python train.py --d_model=256 --norm_eps=1e-06 --warmup_steps=200
MLP neurons of a small language model. Each row is named by its layer, matrix (up: input weights) and neuron, and shows model dimensions 16-143. Each number is 500 + 25 x the weight over its row's rms, rounded and kept within 0 to 999. Numbers have three digits each.
Before each neuron's rows, "fires on" lists the tokens most often at its 100 highest values on Wikipedia text that the model never trained on; "fires after" lists the tokens most often just before its 100 highest values on Wikipedia text that the model never trained on. A number after a token or word is its count.

fires on: " of" 27, "ag" 11, "all" 11, "ers" 7, "or" 7, "as" 7
fires after: "b" 20, "e" 16, "ber" 9, " n" 6, " h" 6
L5.up274:487509495507505492482475514426491460487492487517489543518507526564491487520497501503531481515510492514488517546479522509467490465496548495485550552454516526469493510503479479479471524460480508545515525496513502530449502524524497543488505582486493535466494516498525460490544533543492505516485531482440472545507511518478450462465478534473473532495492520502490495463517489489494494485498

fires on: "k" 23, "ch" 12, "g" 12, "f" 10, "c" 4, "ion" 4
fires after: "o" 17, "as" 11, "u" 11, "ri" 7, "'" 6
L4.up752:518549494508508524528486482492480519511492512486507531516510534470491484487485520514480507486513508539491516513507429526461463548489516476497522502501533448519481456539474481494499534510486514486478491462498529524484518547525515475521502476563476458489482505496451529498519470484470488506460490521530477480523526461516518473498498485499510530512558510496533566515485484533484485486477

fires on: "s" 45, "e" 19, "ers" 11, "at" 7, "ig" 4
fires after: "re" 15, "or" 13, "her" 9, "er" 7, "ent" 7, "nd" 6
L4.up330:494505510503497488521488525510509534486505499496474540543500505499513559533502490503499454495505536500483540504469483500509453463509545483503493505468515513484466520486506500472501479480477480521480470489474509498521504559491508500482546473502489488499500476514494531519491486509490494493496476490498553500490511544483502487465483541520470521566530479473518481443523496482494553483518

fires on: "c" 42, " c" 16, "er" 11, " g" 9, "G" 5
fires after: " s" 30, "g" 12, "e" 6, "er" 6, "c" 5, "es" 5
L5.up81:483498561507502529519476476509456446505503461464463513487522574472499547493476479504528480524520456505520491526478535507522461519499493510478461540521461458526497495485508484498504518512488493497460512527507512485487479477509467478450493517491479492530483566527512510487502571490479500512480494479473536536533491524503511523525461519517511450495497495532502488508490458501488517527539

fires on: "g" 21, "i" 15, "h" 12, "a" 10, "u" 9, "ak" 7
fires after: "h" 29, "z" 19, "an" 14, "n" 8
L4.up862:503530507505513473489517539463518496494493543461515515469531527491498515510486474520534515467473458539474486495502451484496496500496517462484530513525493522491477523461496558500478475500487565483509462503482489539521524464481485512503510465516501460527504506555518506491507461491477480492491526518475510542530493512482540511494481513527464494508527464480463518521442494496513523466512

fires on: "h" 36, "i" 8, "ic" 6, "im" 4, "e" 4
fires after: "a" 35, "ra" 14, "ac" 7, "r" 7, "e" 5, "j" 5
L4.up884:494505490496470472501532535490483500482461506465477497480460521462479473459439469531514552465488502501529498506509487533475488475515522486499489522484474530478511478526527504505507517501448554512474480467539487495465504439525497485475475526496535519491527510489503518471541503471508500546512479488534502521492521515451530529484505531516538519500497496474471494521484483468502455576533

fires on: "ag" 15, "i" 12, "v" 8, "ou" 8, "n" 6, "ov" 6
fires after: "ter" 13, "or" 11, "ver" 9, "er" 9, "en" 8, "i" 5
L4.up925:507525496513507519486463495470523509508487530539496506494493547479473507490522539486485513468529457492520505495508506522448522476481522519531422497494424503489471489468498470463501503482438460536498476482517469485473520524502527491499500514502501477491485522506470483501498493503515475498489448522466511506490502501439487540468501454469524516499494497524511502529526507456533517527451

fires on: "is" 39, "," 16, " the" 15, " I" 12, " his" 5
fires after: "h" 22, " th" 13, "." 12, "ver" 10, " of" 10, "ing" 7
L5.up517:537499486503467497530510507465519463512518524488487541470522498467505533500506533529470498457492491502500494503530462473464483506548472469519538509552491521469399491519514466523499490519559478522497453491493538474465508527496480494505506523508482552500518492528522493479490506479534513515517507502483506525460505510503503531499495502537466484517446537436489484522460521468486465458514

fires on: "t" 21, "le" 13, "ch" 13, "d" 10, "id" 9, "er" 8
fires after: "o" 23, "u" 13, "ou" 13, "il" 11, "ro" 9, "a" 6
L4.up910:469526512503481494439505564517447502511475528544483549463489522493493505490473498533517496498511468491546482480539496530496497516469518523515492496472527493459470513531529491499496549488479510457496486505490530473502484514479498506502486505569467516547471482462481483497538517441540482493532515484462494510488497496460493468524492504575536472470490506442515468511531475505475472494483

fires on: "es" 35, " S" 14, "g" 11, "i" 10, "ec" 9
fires after: "r" 35, "u" 28, "i" 7, "a" 6, "ar" 5
L4.up79:477532467517483532473475451475512480520520514499476513486470521499530478488507491548498508493511547533489479497499507550506505508431527499449483475484481522515520505467496520481467498533496498503536499526518485500532487523475577529462474524487517489525511485537510512489487525516531520517504503527463503487552505489501533514492501515501476515510472471481535471487482524486524450491495

fires on: "ad" 38, "il" 10, "e" 8, "j" 8, "g" 5
fires after: "a" 31, "an" 14, "r" 14, "u" 8, "c" 5
L4.up418:487545484496475487505518507464497469517491505476495463506478497512508502490511456518508539526525495467498485486504471495486517479486500517497491452494498522480505472494517480465498477480523492506503515470505502463548540549509526487468508466481555490496476529539490515479517502446493510557545564517525497521506505519469530515506491477519513518461530452477519491526485522528483492521515

fires on: "ic" 29, "ag" 14, "ac" 13, "am" 7, "in" 7, "ric" 6
fires after: " R" 20, "v" 14, "e" 14, " w" 7, " W" 4
L4.up540:470463463505525533492488499500523516498536466508504496496469507464545509480484494518478531504520465500502480561485491497476450511479515459510506516508518510485477500534501483456496500425464511488500450487453496477481489525455510488483538484489508473517470490558479541536505472552500480522483497497529500518516500510489491495556494527480488479495511512494566499502535518502526499488522

fires on: "t" 25, "u" 24, "er" 12, "en" 11
fires after: "r" 36, " re" 16, "f" 8, "er" 7
L4.up470:472487504514471493453511521495448519476517522509549514501437514538523480487517505483489520526498524496529520492524500501534476479492480514492526532478497488486471497499468491522495537536499505448491497528492472502499457517502468507538487473491524505508552484500520533500506512487465503470546501531490537517512533518494527549530483502489542481518472503489518497500496505455479515517524

fires on: "3" 13, "7" 11, "ing" 10, "en" 9, "ong" 8, "ian" 7
fires after: "19" 18, " in" 13, "18" 12, " G" 8, " J" 7
L4.up163:460478492506508538475510475504516540499508521483524476498472478503510498489453482489467506505516467494531514482479515441492517490460510515500507511531481540520479520501482482482448454518481494502497511497469507490505465484525483495515474481493477468487454504489542560468476497522504489512504555476500542499542507528549503461499523466436512486497537477490481499507520534524514541516549

fires on: "u" 29, " " 23, "e" 19, "i" 11, "an" 5, "a" 4
fires after: " E" 24, "e" 22, ")\n" 12, "le" 9, "a" 8
L4.up494:498484499481511500507494515491439477493524534495502496495486505503449477487504505503513480504497495536484529449524506523463472509489492509510483507484479479519489493510483540465470503503482506521507485487483466513500494488543515458528519472497517530515462502505488500471484497516511486532493455484436535433509518489511559520478527484500496513542525482453497496526541504458474474556511

fires on: "v" 16, "ou" 16, "i" 9, "as" 8, "er" 6
fires after: "b" 23, "en" 9, "n" 8, " con" 8, "g" 5, " G" 5
L5.up967:489545538532550486502513481467533483454485526519496519476537438461468529510487484522470489494520502537491514516521472513458544480541508469539476492510457502482505546518540481458486528554458526500458493507522524482497502476508500487500491530464510482491464486489502508482464505529472491483524536539499513504479479478480491538488546498476450502496539471486510478483522515460444485545507

fires on: "or" 18, "it" 17, "k" 16, "il" 9, "n" 8, "d" 7
fires after: "in" 14, "an" 11, "a" 10, "th" 9, "j" 9
L4.up613:527507484507525450488496531430462498516486501515502460514512550524487490498523494513490502462519482489490529505529525494474497507541527505531510504487473542549497514505501522519511537495484447478547536521516501498493498502509483493485503488502433464528494485478503480520519503537498481509506509559546526521531497509482508470503516531496555473488570464480486474513442489491475479462449

fires on: " " 47, "os" 21, "20" 16
fires after: " " 18, "ember" 14, "," 12, " th" 6, " h" 6, "ch" 5
L5.up38:540482494505489510482507500497510514506512479515472525509466524533483478465514511492497492501550513495471486482510494489510520565497480479498527536493471497486465476479530511487474497474468490474495472521484502525526504507511536543460429516482522473500475502531522498529499506507522502475478525526527451502480545453522519508520532465496505449502469524465509461495484521505490482490536

fires on: "ment" 19, "b" 16, "th" 10, "g" 9, "im" 6
fires after: "e" 21, "n" 17, "l" 7, "al" 6, " l" 6, " be" 5
L5.up851:475498506507481525564518523479484520493513497545480490542518537512531482501499498505521505489458507531512492506533473501481492495502486477470512503509456502444470491521540484445473541516515541493496478510515499511490479498488511465501520467470496470487485526492445529501488539514513494491466488463511475489487486487509474472552470496483523454507508475503508542473530545517452480512500

fires on: "y" 28, "i" 19, "um" 16, "ac" 14, "-" 5, "ar" 4
fires after: "an" 19, "ill" 13, " n" 11, "f" 10, " f" 9, "n" 7
L4.up36:496532488511471499491485490473472496492479505490490527483494475458485534472539481512493478508495479506469499448533503525493486526480529538471481461477518519518523452527467497493482482510524506458497502460478486536502503526508502561495470483467496485467519513504474490463497477497527508524496479451521466498514475521464554486497501538508514464510517459474522490497483494477573471504517

fires on: "r" 59, "il" 8, "g" 6, "b" 6, "u" 6, "el" 4
fires after: "b" 20, "ust" 18, "h" 13, "ct" 7, "n" 6
L4.up725:439472528458498508483511477492489486483489501480527496491495500527460474496512503551511545435470533484504469497498481526482516511469493496487515484495508513504557469501514508465488501493495529544515486496480499534471470489499495544509493498540526515555515573519516498484538511504502506534531477519452526501494465492485506472483487512562494481464521510484495493509508481504510507451502

fires on: "p" 38, "b" 22, "m" 12, "ap" 6, "ist" 5, "d" 4
fires after: "al" 18, "l" 11, "e" 10, "ar" 9, "or" 8, "le" 5
L4.up158:517511524522522505523502531532525503501492525523458497459445528514526516484471486482539518496485419498503507484515543520464449464502502475506501478515494501455502503466555481478470494541483549473491515481506532515517488423484506497507459499506502489493495476522481471496499574530493468511499552506499498509471506486443493478486498470520516519473503504487494504506503515505495536478492

fires on: "p" 24, "en" 15, "in" 11, "l" 10, "i" 6, "ch" 5
fires after: "o" 24, " o" 15, "a" 12, "ro" 10, "ri" 9
L4.up518:494493498493497503510526495512451496501470497546497514494495494486517513531528474520541494533465495449485479490526525485493494531497474495537488468486508525550435501532509502486490500567520492493504473482556512504520479524448434480481473501508433535499451489500482489494507496469499519519522502460495505530496544516499490492500490482556472495492482511510492551514537502511491513492482

fires on: "it" 26, "p" 21, "y" 13, "g" 4, "if" 4, "es" 4
fires after: "r" 27, " c" 19, "or" 18, " C" 8
L5.up1018:506497522501515479509588471495526500492478514499513496493492506489496521502489463510488478509496521464484533507526471532511479534462495490481493519479473530530522534476494523522511482513501495466493497501478540460501512519522555530476506500489506454510515472530509598531511504471506555478572526502502508494499459498496522511484451451520503479501521510505502536514476537511512490498493

fires on: "t" 47, "z" 7, "et" 7, "b" 5, "v" 4, "s" 4
fires after: "t" 21, "i" 18, "el" 7, "Z" 5
L4.up75:508484539465478506478525514500497530533451460509527503516532559530513496507460447497493455520468457494476501509520500522476474532527508482523504511466490467496455511510493527471506523540483503508502496474468534535474466524516509500534508483541497454523542497546486542502515462493479503528474531473514506518510490474510520509483525502499571509471514485511502508495466492481489474450516

fires on: "c" 44, "id" 15, "l" 8, "on" 8, "en" 8, "in" 6
fires after: "r" 16, "an" 15, "oun" 12, "en" 11, "b" 8, "ab" 5
L5.up837:460504537486527498519499478515512534508508493511503458463548520430474518499478472513510476485486469548511516491495544466496536525452494501547496501491556525452510511499471480517508492477537502495483504474483464471476587483476474487542467513498495530555487502488519510514505510497509544493499519549510503488482494533496540486502491508500540528495527514472519493485496482503510503516520

fires on: "an" 61, "oun" 11, "en" 10, "ab" 5, "ed" 4
fires after: "n" 18, "j" 11, "Z" 8, "m" 7, "om" 6, "g" 6
L4.up174:543512484501510499501481496475493530531491478501468432484503540523517541549486487499504479471507505495528520499523448502454546493543484466540509523433564523470508507515502464523507495500506531478519505498496509527477520531547510493477493491488473464494500477508551529517520542495482512502543478495531524511508476503510527507507498474476479492457487488529487485511498498507489470563498

fires on: "it" 55, "om" 16, "p" 8, " b" 7, " m" 6, " to" 4
fires after: " Un" 32, "r" 14, "or" 7, " R" 6, " C" 6, " V" 5
L5.up1016:535496506494531473489525500490523506510524555498503541510486478526461451481518516514503438532523490478489541512519472544522503491496545481531512537468522464488501494494460519494496501447486503540469510506491509521522493534507515495490511524498548469518489506543541499516484479442476500504530521481500493501504493551453473489491488477531466493510560503477473512497493501479504510531503

fires on: " J" 26, "l" 22, "en" 12, "f" 11, "t" 6, "j" 4
fires after: "er" 21, " c" 17, " g" 9, " by" 6, "c" 4
L5.up664:478492471496452500550514498506467451484444515520528505477525473518497481506504512502491516499541479478506537507541477507477494502457523496521505516477479511490475505492455495494483520543531486439488513500555533508502481480516510546518517514441501485511456479543516543535513511485508533446523488498502506512477480538510527508510545530465492476469472538536515528501511523497523529514499

fires on: "ri" 45, "a" 12, "i" 7, "re" 4, "b" 4, "f" 4
fires after: "a" 17, "b" 13, "c" 10, " t" 9, " S" 8, "t" 7
L5.up856:510502467542519475534523471497506424503518485496499480510488495491463481452464454555520508450544523492535478492479519478486467513493542531550462500486502502487448530484497502482520506483482518539500479490474486506540496523490495568472459529475497498513473541502500531511478474484509517510509522532505550541512443516490497493511527485513497494528506511486580515491480530516480473542537